Part of a small language model's weights.
Training: a variant of Muon for these matrices, 148M tokens.
MLP neurons of a small language model. Each row is named by its layer, matrix (gate and up: input weights) and neuron, and shows model dimensions 0-127. Each number is 500 + 40 x the weight over its row's rms, rounded and kept within 0 to 999. Numbers have three digits each. A neuron's up and down rows have the sign that makes its largest values positive.
A block is one neuron, or neurons of one layer that tend to fire together. After each block is what it responds to, as a language model described it from the Wikipedia text at the highest values.

L5.gate53:498546446461516513497503494497504538409481455500484456470509469575498514521492438485494569553507498485533456395476447476408539481540487475481521501541514553497491444521483474479482442512525550478476433514453399460519451446555556474455499517411509450420529457433494531502477474525470440524439503535514481486505469477508524441497496469524562550563517528484476386449454500540548539449470
L5.up53:495482518421474536508439413524424478496516476487520483478492544487520524490554544529480472559446587549478491480504608519481618458482584526468522524485542523496543463496427485468507546566529569512450545462468471566547498490500466563516547465459476516500542522523471483467484517513491500495441476534521539495409517477547465515496455608525452504477460530560518535515556548504502439471501
L5.gate263:495531499487505444461556525463510427517456571489646443436521502485466493555621546512500549492541572462601537520510484560411548549415551500459528502521509582477456514479514494535471504463504490463458444502532390504507554527482490503595469486460510513495527512488473490485471558426477515532446550491486494468470510507501472485551536452535457453518482559503480459497519516453499501460447
L5.up263:507551493529518535473518435487495432507508528519493447477557449533436466580528514472478552521542503413518476472501567476476507510467413489520509547587474513488427586497483468538539492521458480540509444513521533558557505518477465511475489497491409476470483499486490473557419506471519485480486490526473485474543598532492545487534538544507445529485521563600482484473479512490504545509508
L5.gate515:548497514499490458459564506493590582494474499526495527524538456475534576510536524521451472524495513520470502478421513493558458534506491461483488473499499550405507491546464521524483522411436493497444467461499533529491517484544496529498457534427517490421488468497556440500532538497388444447537541500435594518500644483554460487456498418457466499503522488517470538511475535523498496514496
L5.up515:472452583521540533575513532573547489562538538464493559472582486482520533511531506434435497455587512502505472422525504485535537576484525552524525502439500452536438495526465526457459479528545518511511535452484528558443509511479564460520477521558584488513461575520482447509529475517484460535471531490388502539479531488506519513538520568573547464459541522476487550493481459501531552480499
L5.gate571:477531560534481642466516465479529471480516543528506477503466605475549485480440481506506552489521522530589552511490503492500550475573457475494495532507427434565449440549476454456575570570548515506452516570522557518564453534506488535542527527556511458488536476505530522547458445504535507492529499542522566502444510498425431463491556495541554538511474460562509522516487511507458490492447
L5.up571:435497477424478510454497445515535494476455533491549490496471529525511508554450486588537552555507488439537516495453506569517428514479515541463495473480523526472513442553476461558450467529501591481487449490466452499481494433527585457469580494390514473492527436465548503594493552530518450471530565513496528440457480525462407538533495498535524537452484597632486502441434567541401532525541
Description: Section-heading trailing space

L3.gate78:538478394491584503503568512492526545517450464421556462580511506515533456512517513483472510517486514542575484482535476561494462524471500445425513539473546521562474496469529489452457559492568472489512496483468437508487544579494473473523440476427500519461497531502496487424529445502557537538471511556509529577449595540558462474471481464555493530449500509463516452454550534515495478533468
L3.up78:489530515547552609477484499542558502483565480499512470616442505451485460504455467484452447547557488536405494441475458523468518564534506506517526511478504453564481530547494504521533536432495449474463454569526495480458521551448472492533500552506562445504475480533438563481587477440433550455516391500518503495528515518516479521541501514524460504543460465514517501497454562509427509430530
L3.gate137:493478518448472555492548546483462525518534448401516475594554463493467510505475536461505511529447539475517449473471459446528519539447435482484488522538523497524521522521596419447438499569577473494477450535464492527498450497508575454517493473452519456480554521524458477458483513468462550461497465600444475495507539531457536460537441479484495506508516501515457493601497444563549574516456
L3.up137:513524482478524446493510520506437496495473507455467409528552510517519531440505448554541523514441521490436472470495520495494490461513453452445545460561522517477496474532405493410499506518490493494541459487495541477481483515504456541492498571559457518587536479527494463476567546491462516496510465426531461478495494494488459499510482450495552476456503470470455419527499464514491454534454
L3.gate168:586476497489499452442527481502507524503496515493444504503545482499508509484501501503507499582501539482518476507463499456502555530476522430442515530494465546497526503471463485476522488494409491456530525481608533465499551484474520473488527537509386530571518513397577485453442506458527480472548529479442535541532485511447527556458497582525511491496432502450462471549461518480535401578504
L3.up168:438510476527482479454507461495493580463474517502466499572528494532493483525496495479474555521530504388481503548492541543479536484507464532481552510520489545518541517515385463557488512533511570461500550468498490574484499470515502526465480520446406502494422482454528517506501453616462503474468479383514568542503464453442528461453500572518501470525494588478481512491500422449449448527507
L3.gate215:493481503483514488421536521468484534481482441526552520529460476495626550503546467487474481482514470477478463539524485483472529461513532411523418513460474478495486476519550478478488521504456554472586492560539443462513515408460473436453581459414523490478407456485459481480512473507521520524508486477467512518427558439527525546473523504493500448474583493525516508504437468469542533491534
L3.up215:534523437540432509533495498564489495477415511467508408469445459491510548574418466454522498515462548443553484491511478523446507478479509526480441517515479549464465488522568501468448498532537482463456463477544491486493471466500483522536434459495533535513467457592483525488534494529506530448450558559521574493448489534531466478558513510535494509467495494439482579531469531487485492550506
L3.gate372:460436533437504471490498551581442480473483449522448402482486470536452521488420473553549484539530525531481472488518463493452539525529547444426495527574495417529459452544551445456500584499525549514481408566526515499484480429516529447509412549549494462517568502450524550562530483496513455472520482509468577503403477506495546531479494457508525496468479472512490513454483465475538527549450
L3.up372:491499484505466451536499456521441479480477502558479439443488551544423463452468571495435497478468467568473458539531472512535454557484444463434477483508474487498477493493474547568550500420458475442466488450454474522455455467577434497424504530501450475581496481446557613556519571489463413535520451526561505449521438518421452425491517497543468523539472482469451526477538476443468489512498
L3.gate385:442441576475512516496520549573513528444461451405488597514470542528471508545518527509417480491527532514565443473543480563490484449458449449462529512499501553431463494532522555477472618500494522457508467479474517576431546476539510495547471505523512467534548526476596439454505469521500582447446491479600634498429492499533488464538493510492472498465528509493546541480499545461438517483482
L3.up385:520475450514498505502488534483498415495434507444483554549502486498499467579466509512516508481502487536520423435519500492489431461523487517394578535554473533460501487423479548506525479539486423476568494520505509568559539478529496498507557510493499466493484485492477501435484518539478466533410511509467449556549562483587490501547482520405463509429497501519580583480446531438452487532501
L3.gate410:541598513532540485513437515577553476464451508500483430518500444513527482546521501534460516475461467500502518495474542460556546449491470456493522492531559456490534527506440579514477470432486476453521483463535516505581484448487430479483526525495547560575521507515487487464578539504431570440491528434490534465537526438433439484475527518615438569484584502523482560414497494456438539527506
L3.up410:511479495518511539530513537569513487513498512493512535534518507514504508487494455525549479489475534508541537524444522540517513536455485408451503549539573491502507484443535514469533505421553553451495452489445560489490488464547427494500472542489449404534549510430552497468532473581446541532541556512516493488463514471531495474452510506532437505527504479514401480462528557434471449507538
L3.gate469:483495562483442494462510533425496513550474489533509542503520500531586529542501535452510483531433460533522541417519587491475435488493497484440484501463509480510520488442544468479429488491467486457486497512520451482545509555506453484531517489524557468504474503534486530600555490519439587493497490513484509513510542487520458517484472499485515469444492444550532532509465417502521456548504
L3.up469:549496396445647478508525504498499546430474486593465421502479432498524490510526510519508480520508462509603441491507528490508515434460550534583468506522512529498439512549459553494460484543535508586541473464454462576492573535475518484597513472430466503474546479532455433506517521449513539515483492550492542598470495463538505509521497447402498478507443505626409537510447517484436537567523
L3.gate482:411493538509523524539509425474515505528516479563468449532429458400531504469525449466442473486507449546462520527505538471508473468428547463511528525438480538560535514496489483496535551474448536522480548505483586570523483450420563479455498537500506469574471546520480524557533464494459500508544482457491587466478477481528496459534438428587496550468599381499509544548539530450384493495459
L3.up482:431499559540496487447412483501508501503470490513490535530445546456521484566463502474494480471403516468453492486529469451490536556435508519463471441471483435497555523556467496431507471487565520517494555494528532444441477451492529468450453503445464487512522540488501519491478494498457561499465530546490556560469565454467492521458476584378451504468455478521546472500522532471532514566432
L3.gate548:526523552412568601449462517457456479566448427467469464511452497501488451463558516432496435582551475546492567544505500528496464512483509444446504530470479531511458546462524518527528505463438456553536518560543466548460505489575545434428455537418528505457462503491522479513449470524514513540595424513496499499440528497489560500526475503484447441451498507485513492488524490456542452505511
L3.up548:478488411511429597488503574450495462441470504491557509543469479483532559478560460542518509544473495449546498559448509522535432545508555475460470512414397546520547414472474495506544532458444447521524467443518543480455553472529505541492574519487545506529510487429527459432475491492476521538484510493466529564453584478448536456475491483552538508466526556478563470472507536552458511548507
L3.gate562:484537516470539513453485512535478465534463495476485515526504536510580523527514559497494539532541542446528479509525506562466503587486449502545478501483468465480449519535511466490417450548482496529533564575472497504433563455493445522500462497424475472565468575536433475484560494507460496486486524499514496562516485476431437525495515466487465529471552480447446504489501581506551476441552
L3.up562:513527510535623465539492556510549495527444441436586469502497500552526549494471494476460464442505524581500466551450554519455518513532539518539445454463535472557585507510576492487458533473482512541566493551499559538517554475452444536487401463425459498547511516489497475402518520483513474499524482502460494521517571474504514539482481513530485471472493405444536427540525496498514494525477
L3.gate655:501464549564526497529467467592557424532440481403487491567468472491535423504487563529477485468478447504472495514486495439469472498514509445531459548522497475505448480492448500504428506482452518488478478448495541504525443578488424540437486558477465488522512473468478474484503503472522515436566471366476540524512478485456498445478531514495490541438487463434606536487478504368540483515530
L3.up655:515474503492526447445441452458467450441500552515485476503483446479596462518537546463569476581519501530483461464546491484530489510495516447495508493441500462499553475473426472498576491517485483522562557449517517457562439495445544514483458490495492459463528436494465489480499463599529554474501479486491567497484475515537530540458481578459530530536527464444565457439466446513543486469485
L3.gate657:498524550583527534482522465543477446497476507509528565466444513438523559506478537524494501563518495541583476454519489554518498537513439471489487475473549478517486564492486482503519450494511568541545503440511540511511505513506563598564465503505520520482482456499502470485550466464540474484424441542470511569567479516627516540487380512506499543497495449449553499433469507481408469408553
L3.up657:523511485472450503479512425470594442487515471561519524492479485494542468514544492453474445508463448506477531459488595546419477517445480535445494492491501513497419504543483469539479508506515513576433489484493513517537449552519415481491499484511475480463514512405567474438511428520539522504495493487470505593500472481494550477534507463500556512544501465565497464474503529481370467449542
L3.gate669:503522482477547509478558455599535486480519444529518523538519529482466517484527408530546464447507516598559508523528524453393596557525551475474519422617550475522483485495450480488484568533549505514537533494490449445533389499496520394497528512429541496497440487567537515541486535561491545576454434516504455447517525492454505527561538484494423538538473521530472484467523484438501453459513
L3.up669:403515440558554513522538523542519500509445466514542536521494445466522557534500454495500496543535557568474540514404588476461527490459509476491549468521482541535497462507474552430555532417437493512424543466474505449567520460546500507497530428470481534509495525541564484468478503520524540575502498500493491512532484482534521507515471510523411559516481480446410514473559463443468479534508
L3.gate673:556528464489557566516473552534521511511488529523523517479566597512523444483454513464465505476495468474567511430490483459572467542559448465507488451523514493524472547468515482553506496455486574554456476505512577517470467516557501544484517521526457506573470478489521590487450514503410502470493576500493501504490573495512473530554547496465453551457531485485448481447514477479551573538535
L3.up673:505436512486560508462508546464562551517535494531535519521473475559483492463483528528522446505457528438479527439504384491579592561527551508491476426494469495486553540551510573453546526455520603500496483422487543507478465476467586477516469526429471466461497497532530555485452489526500517474510541521550551541494499408528562506525491445492540469526473472458540503465439484471625599525533
L3.gate700:456490482519508587468563447506494516535510517547487466537510552511481463494528493495428449518471464497452498535523453427533492481495402465477513530532519425440553414506526511438520525427442448490451450507477535529485466508590518563436529527454529456460474424478526543430485496510568485491401517444500525484519515565463472493487492522523492511440464561497512527461514476532478546469459
L3.up700:518507464461526494468576503563459508481459472545497536536505541559474444415513486498471496477560576543461524546540479475512478528538584499550518543516491562501500433509473434426527530481489439530475504527535449478460480406520515576495499505488476487533437436447431463508444555471536500543464483516558512489494549537516489458520466462548499465437504524499478544467491597513497510499510
Description: Mid-word "o" and hyphens

L2.gate156:485471558475556517524462530451458454500491427510499448531575494483449506489539541485575431522539458502460543495485555434548395539446398500463509527466390487539551526463427508465520524482514543517514468530459499502488473537521506527526507505509439515524599538480515467533552487521466491514500496548447511547489487516560477506458492489541487492444529421548487450530508408529445529521548
L2.up156:499460578534543507516536529469498495498527409501489378537461484507510489486503539505559497542560434556548496519528514475456399445473493514511507519464468530494552542443487498483543529507509560551591564528486588504466482530512513514570487513574446494543579517491538547508515490457464554517439450524455533563520437405508521496475505444493521458503495472537580470545488442479528539481517
Description: Compound-joining hyphens

L3.gate46:561491493541440438487562508511476485487509525559507418506485437534491563545566445527546506545501538537470562497469476500499453552495484509525457485461474446446529527433542470500476513524492509488594469521499530528543484464495512469440540501509541500549455497506524469425461462490487450455435517476433536506523466497557479518537460565533530440517532548470448440559512459553563535500574
L3.up46:521536469449537501505474494520503508494485522510507484519488426501560483474425504451540478489496425421479519512478487502526476497492520449591539489533412470439500434513452514499484479509491459446531485498512523517508490483507475546507475555477548475454462492562549542544537499579457552531514528408473458541545460500487470482405488505532498477453511518422466493407501492534563585502503
L3.gate138:529604593561479477448532496511491519531503499501481506443536572535523527530524548577479470481509501523488554487492484492498543450384470557518497595498487494524502495499489451495498487480462529433447481476480444481455441430523573516502514461461510522478534482506521487452533561491484525475556518497491518562526553408525463489516488457509492528532537549507515477524488481561493532519410
L3.up138:475494501476469546514519481553598538496482437437483423488500493548551514499500568535489502481537483505520537384526510537508481483516455541470439496528453509491487497521459485514502525529426479498556460405564489460515501485473428506405493572492447495465439554469430539527514543492528508518487487477449496496530473540462432483506557512439508513461461479510492449506549470537497519546471
L3.gate159:478487503536546555455491535534495482532511496532530465461554541588511489501423532481542450481531527505569518537465483484528561466454458526507510535438481569446461489482557484522471530481534415582505428500461427490539482469481543407447548559484538467456525560553538575566546488515514504564506469508434539528463472493493533505483456444404491533475481588532493491552432541528560471580517
L3.up159:455505519525444478500510467479468545554477544510499545508514471446466539480590498500459496554484498494519449555466550501564416467465566452569496429429541506460503429467560457449476461475442503504541490531580484460461495502522473466532515460544498493508479548511534489532509492530516498598465544507476515536440493541448509483473461358412527464474473536520475499482485492552488526522512
L3.gate166:513527406548486493467491496458516441501529482477548538459564449527500508457490552531461459505546470492531411480472428453507531520479478486517496441557552497488567452467484487554411543442539443482497453482525550603519485496495522485519469504496488518596473431451521511508503487567468488532509459485402538578463518548518489498519444564489443491499489441474399463564562578521497463498539
L3.up166:517476546483518536474486484492504529527441465480545516503574464512488482470519571473549440515505530529473490527540481542452504563502582520454533510534524515531481508474622584521473457552505537461444496513431531481444490555587580511484506462572506494515470554466427512525449535481535566495481533531492563556489393499547432535426547489401504527551486528500407486487498530501531518471443
L3.gate205:481507560449442549510516515527454398483567477528470493645500517533500544549518495491511462512525538545441493524460554485523547535511476472525477480518501463466557502476493519521435438490490502481494504533492479528543451530583601482526507470446489481511526452452487439476531470527507549457472496452473495513488516485506533519559547524446431494493501462578493502592449425502550503450483
L3.up205:479478510506448506476454526514461497496427480518499470464480434469507424559476531496482454535457528462541477473438452516473467510471482546527434548436518475459507544517476484449511465483469529478467527455560548498528523496439426497440469520494490587460639544484497480540503509578523455506461498473491461543529471493410510507507494504542351462571459553506490468459495507505590450481538
L3.gate238:466426494523473587585443429536460523488538511434494525532523432546516482530519495519488510514473502433526435433569487554537497552495491463484547502552518480497545532491439514493474475481479463475492551534443498491481422459514565474513504466512531501443586486434562450462543569468535545504458550563538475478453504478576513501483512552545492512477497496492428509494440469487500460513503
L3.up238:510478458546484526440471564511422522528457509473450472506491534475483500439527530518446459540448428512600505477517436544433566515479442542463473578581553493448539488506491472478535410560447475570505486516524453450545495489506532442529443416496569492537540484446551426523471497484497606489460513509460474525410502551531498583468528527476543579454476528451513513561467521456502549473422
L3.gate364:524499550520571534459465460468424547416530439549420505485478425462476453469546445497514506569507556471540500406488507480539479448467483479454535507526495492546486498470510456533539494539501551471556469501457496519444499475536502548520500537536571525449524541486519451535499494506509503522477523451442464516564548512497518518469485518494467474456541489492493426528512512554523438481451
L3.up364:526487451504513539520475424564513519548504470487514513518446557549468506518580477555491482469525501515495526439471495466514513520493483479516539473501546467523583464559551508569490515563485465512468456504517536533493510513485519430540556590498432518513491523496467461468447493537454429488457508554519473504497501465476519429476522457567494497488431455540497553468542512573523488519532
L3.gate371:508473578475496485454442517433456548497497489513493554493535518551544462519481476509586539570505557465580478481449469487467440448481539536502440517428436497496513517519513514411465458496498479470535538543484439458522475478490521527527475522537486507558489510464483420507544510416450466544521460459468487502481484464486447470511580529471512519482518516483547581495479424389519498607469
L3.up371:464452555453565472477521543478526515514471499536514582508465528470485470505476546470548447566460534495478578492461504514415560490441433469470521524544466549467481468444506475557439486491479498477495418550463514492467532451511451504516507451510464491425454440459482431510521491498531523558491465409442474538483547522581464508510532546516449588562530548499436522469481540460457620498423
L3.gate373:539488513537458502492526483552443572597578481499466478457482530523550546563440539520549487469548520494560513547507538488454473515556514475558526535526510469490463526503556416518448554542496485498552567421508511552479415539519554485528497524492464482582464480571561488528502502564459515475576505487490523469463507498518514532522527503501487559534485528544524486525507438511549535447484
L3.up373:576497510499461486485495525603485512545557564556515472480524578531489576461518555531514519433472504447561489532430476512575521521571530581484525561499476522478452540490414495472544546492431462535388514527537446482469401465466492486547465507469440466472561556474445486460493551563509435525515467496524565507483498500539499526548432458509525525482496572517515493525552579479411531543486
L3.gate383:576404548534556532512532531563515501495488542517453478513500510441495567504524513529585374558589495531592532531457498467494515499428478476460549477520477448503470493466528529474599517403459480504485474467540514571493451509482515445556578465536516552551516455497472527489472525533513525495530516395435491445500486477509517480523454442511495483406458558532457486490462483468426483429520
L3.up383:449545498541451562543499471487539504424504472552549553502488580537550493492465538525591471507518558515526492453408522464486437468523548474570485502488470554567517481475506461611486561530484580534520479499432402503485463499546436426483485469574495474453458421549469496544456529453490494459471492567468513474540521461499482517541542492478570540507481477508496486464514473513546501510391
L3.gate405:474420596548487557440442468532473419471497515516524511506522497540467482473501573559479488555501452460569491504499534506538515510418509437449498487533472488478452499452517508450456500579492496499457494489499456502489461482550475555440462557562515488452584518514526434475501490584458441488506547489464544533509481521483474547494495421466468503492510477520532464487439542585497537567563
L3.up405:465428491472517533479445558514484532441493594502538455529557534493549494489496546508446548563492536531534458538528495472514491432462535547499453450442503539525466453504547493486502586539533505539550459486516500467511447481451443529482492535524509486521575461561604501458506554446496404526458457508489498545516421445539440492508540491488535522463472543461440460534514489538471501509513
L3.gate540:440466512502460487462457495504527481469492498460523516465528499508533557645492521480492536508490504547554464549507517477441483514541521472433504499472477467482473487496468537613463483509508494514593431463449539544490465503498480509482505509502413557510455466502524449490467459531462542555494518495458513458470531474511567503476467524491545509474547482454511518466508624549552502478587
L3.up540:505477487467497421501503478498473522507481473541528529444516474489550478545490481500486475520478531468561445508514457403468525602481490527499503448498468523574504473509446434555507557527426535533441533480546511490493440511508526511438411489527462519464512438482515442512511472539517490463535510489483502443510502526460578460547515502498443585516478444461517527539491407526569541537550
L3.gate559:548523457523486521458465481490485522501474503476458457529521526568543494554477517467532497467527601538516472545496486448464463496476510452512444524532496515525533452484494551551526522450528492471530469444480392524545473504475504418468427471463508548496503486478540487400599458466510470494492533528452516481540489525518517509574460523485466536419501502452477479500542561514456491604566
L3.up559:515509499557510508447475451497503521518579517532533515470503467495500475559543502432511459483558424522435497540499461472491522483459474499481494430534503495556492563477412443524567491556522507488524495462507521573563517431547414508424516540495492549493435540465495468515525521534509546527491538457474439478550452582451525502496436470507507460518487490505456369487480514532407471467443
L3.gate560:485483504561570548483449475526574510458491581625517510459466477470464461497541538472488456515555467511581510607437564530436502602433501445513402484450488514481477420493527492467497587479500566492469450516460469442496521496477423457552483456513507503483586569486526458461486577485505515517464464516485493497513458491487471458515531506513537480470546529534571420458461450508470496546509
L3.up560:509470508502514514467550543546543503432517560524523506469458463498460464561522513481482483543569532524514454573470554525464511460537513499481411493424550487453435396495495500474505543471551538514501439509363464443559535482518449511506453500515449487535544550490531511434483570482536552481512460576469517521477436530482468445480536489499499495459490492536510498456477457518453472552464
L3.gate580:501463513535512459467471502482474582446466435501459494446508485512559495575519534447538459490560508524525531490545487542480489526524550477488551488479523498407495523556455488491460552486516510511503455454498541497521528501525570506532483508521488536514550479477522527521498462439497519470513436501522485503493545529492467449467449480442487504446543487530475489441423492458473508421492
L3.up580:517516486544505498538505508434562537470470461508526545494550600471492502436517476460459467518575516539535484484418503583532470505473478516543572493475514484576455499529499502547478502498506568439474499475463472537465505477577513510482516523516492546496481546509482476403503475449451550430496529512405457460494548523456539519522492475508553409505488528476486525507495491477519495474522
L3.gate678:473451529461476445446491485613391459494514474538501538527564465542490528493409510580468473473545461516578501479465583519554595560470528537485484492527520491472441524457419490506477555610503473471521446482484456507506451487471545479490485547488481468418559472474507434433531532595526491551429453505441503535491527485470472503510515508494435456484468502466541496510468500489479472554494
L3.up678:456493501511513543417466541574466483470526480496506489533566501493417522475472542504434525492548457528573483479471528552503499478498486471425486486480504487451428478445446503444469521530529486526530455465507480512499540494488517535475490582444509509441519485508418451441510498526547482519443448619475494579535466510390449537484479488515517501479533451476514500469512498523457485550557
Description: Stray space tokens

L2.gate484:530502404521540538479477523535437482409493535513531452544555514451503458501531520444476484531536483465462449484526504504513577486508472477437535412521483504464438498473465492460496522473536493457439456507505487477471519434544511510579474558528549524477535597542446532497513521489525504611511374547470464551463541528453498484451452529527430524492459562574556483419434386505511425442551
L2.up484:530597527499547532488522568527466470488497475542538427456504513513522504484558570480525512517558520447503479524522455541424473500444546499459486451481435571461453504430466513508492487477543491541502451508547483502452561397538467478572493528532528594411544543551479549471435530487524493552536487525506489532495525521398534440418476517522515530514463486536512440539463497459522482456563
Description: Word-joining punctuation

L5.gate154:472479506499572481522461492520506538445478597506533519516539441475536489514429455456529414430498489542440501477496429567525528501461464542490510501491600513545501507434500478486581520497555518561512436470519523520498452388397540488556469507470536487430496519524534398456562505523505565558473560427490502489512498510502512538506451549480461482514519454443453508526503514469478496519511
L5.up154:458576557537501528443518436502519500451411502479472519437539529499479555505551420472537464403488482487560540533557532434492522547539526515520506509461528514488463439472516538496451532481543526496511487538449519482462516477539479554449435465515509491471435560462500459464516502512510552508508508473485483504506456557473478476515487527528424525542518472516507423460501515494447491511557
L5.gate312:481533514502541484481516545486475474481520486461488414552501456451498459512520457518534517510553487522508524459528521542517477497510460503483470497479492518493549562577490521415563521509515504580548544503555520496462484481428454492584488433513434590453532512533526558518522515501561530513392517475482533498503498438508529518476511501470474532513461579537526489523506516561496498454493
L5.up312:546554540480501482532486499453441440515466460579492477553479498504485523463536455462539385516469447449463494514542455446528482507499484509513531512480488524500596446370504548497452486472519549425513479498491524527455513529420508500493467557479489488560521460522399478461514510525497483451424474550558540547443463511448489503460481512576500493486443512536465454518453512541509510494572
L5.gate509:530507526527465486389508479485533517476484574501558533544489453461446540505502545557485507475506488565516446540525514525484387512490500503458511515501504509426521491474555513553482433494561474483605484558510454531519474423530503496620541545445516484531527593479395499408529615500506499533501501598450529538493483448459570528481427483550513544533482541520507434503503467537451477516545
L5.up509:469462528549506488436507493518492597425524539493520496556568460508503509482455513541476464546490450562472513531479497491518519490451524475462508512403474502564567508495402511486495493435520477561443504510478505491546525375454511494581504476579526497498643498511448494457515546450510556494523463546450523477498498517506497537535439483521504543451467471486409531530457523539420497463553
L5.gate659:465567433474522553369511545553461545521490503501525482492525472496514533514475458542364499470542459467490560486453503501511471498579426513470477497495566492578579459495465514518494476519474450555461464531452552497510464505558481576548501541497481432561493475487581544551478539495519480530516426543531448482469501501528487427503486494500510452572514540507440558519434529450441524528412
L5.up659:549549472549460457463445494543576529476472434515518522549478507521516496486468468520536497401484512552555445580518518508588487455552537440491526468460496498505490463467522461568499460511506472486511543482437481500525517530472496530597519537491540506512543515556457534479541473492501501549520480441496542531448589462475459446532541547521490518575554513566452443462500475490474504441438
Description: Mid-name word pieces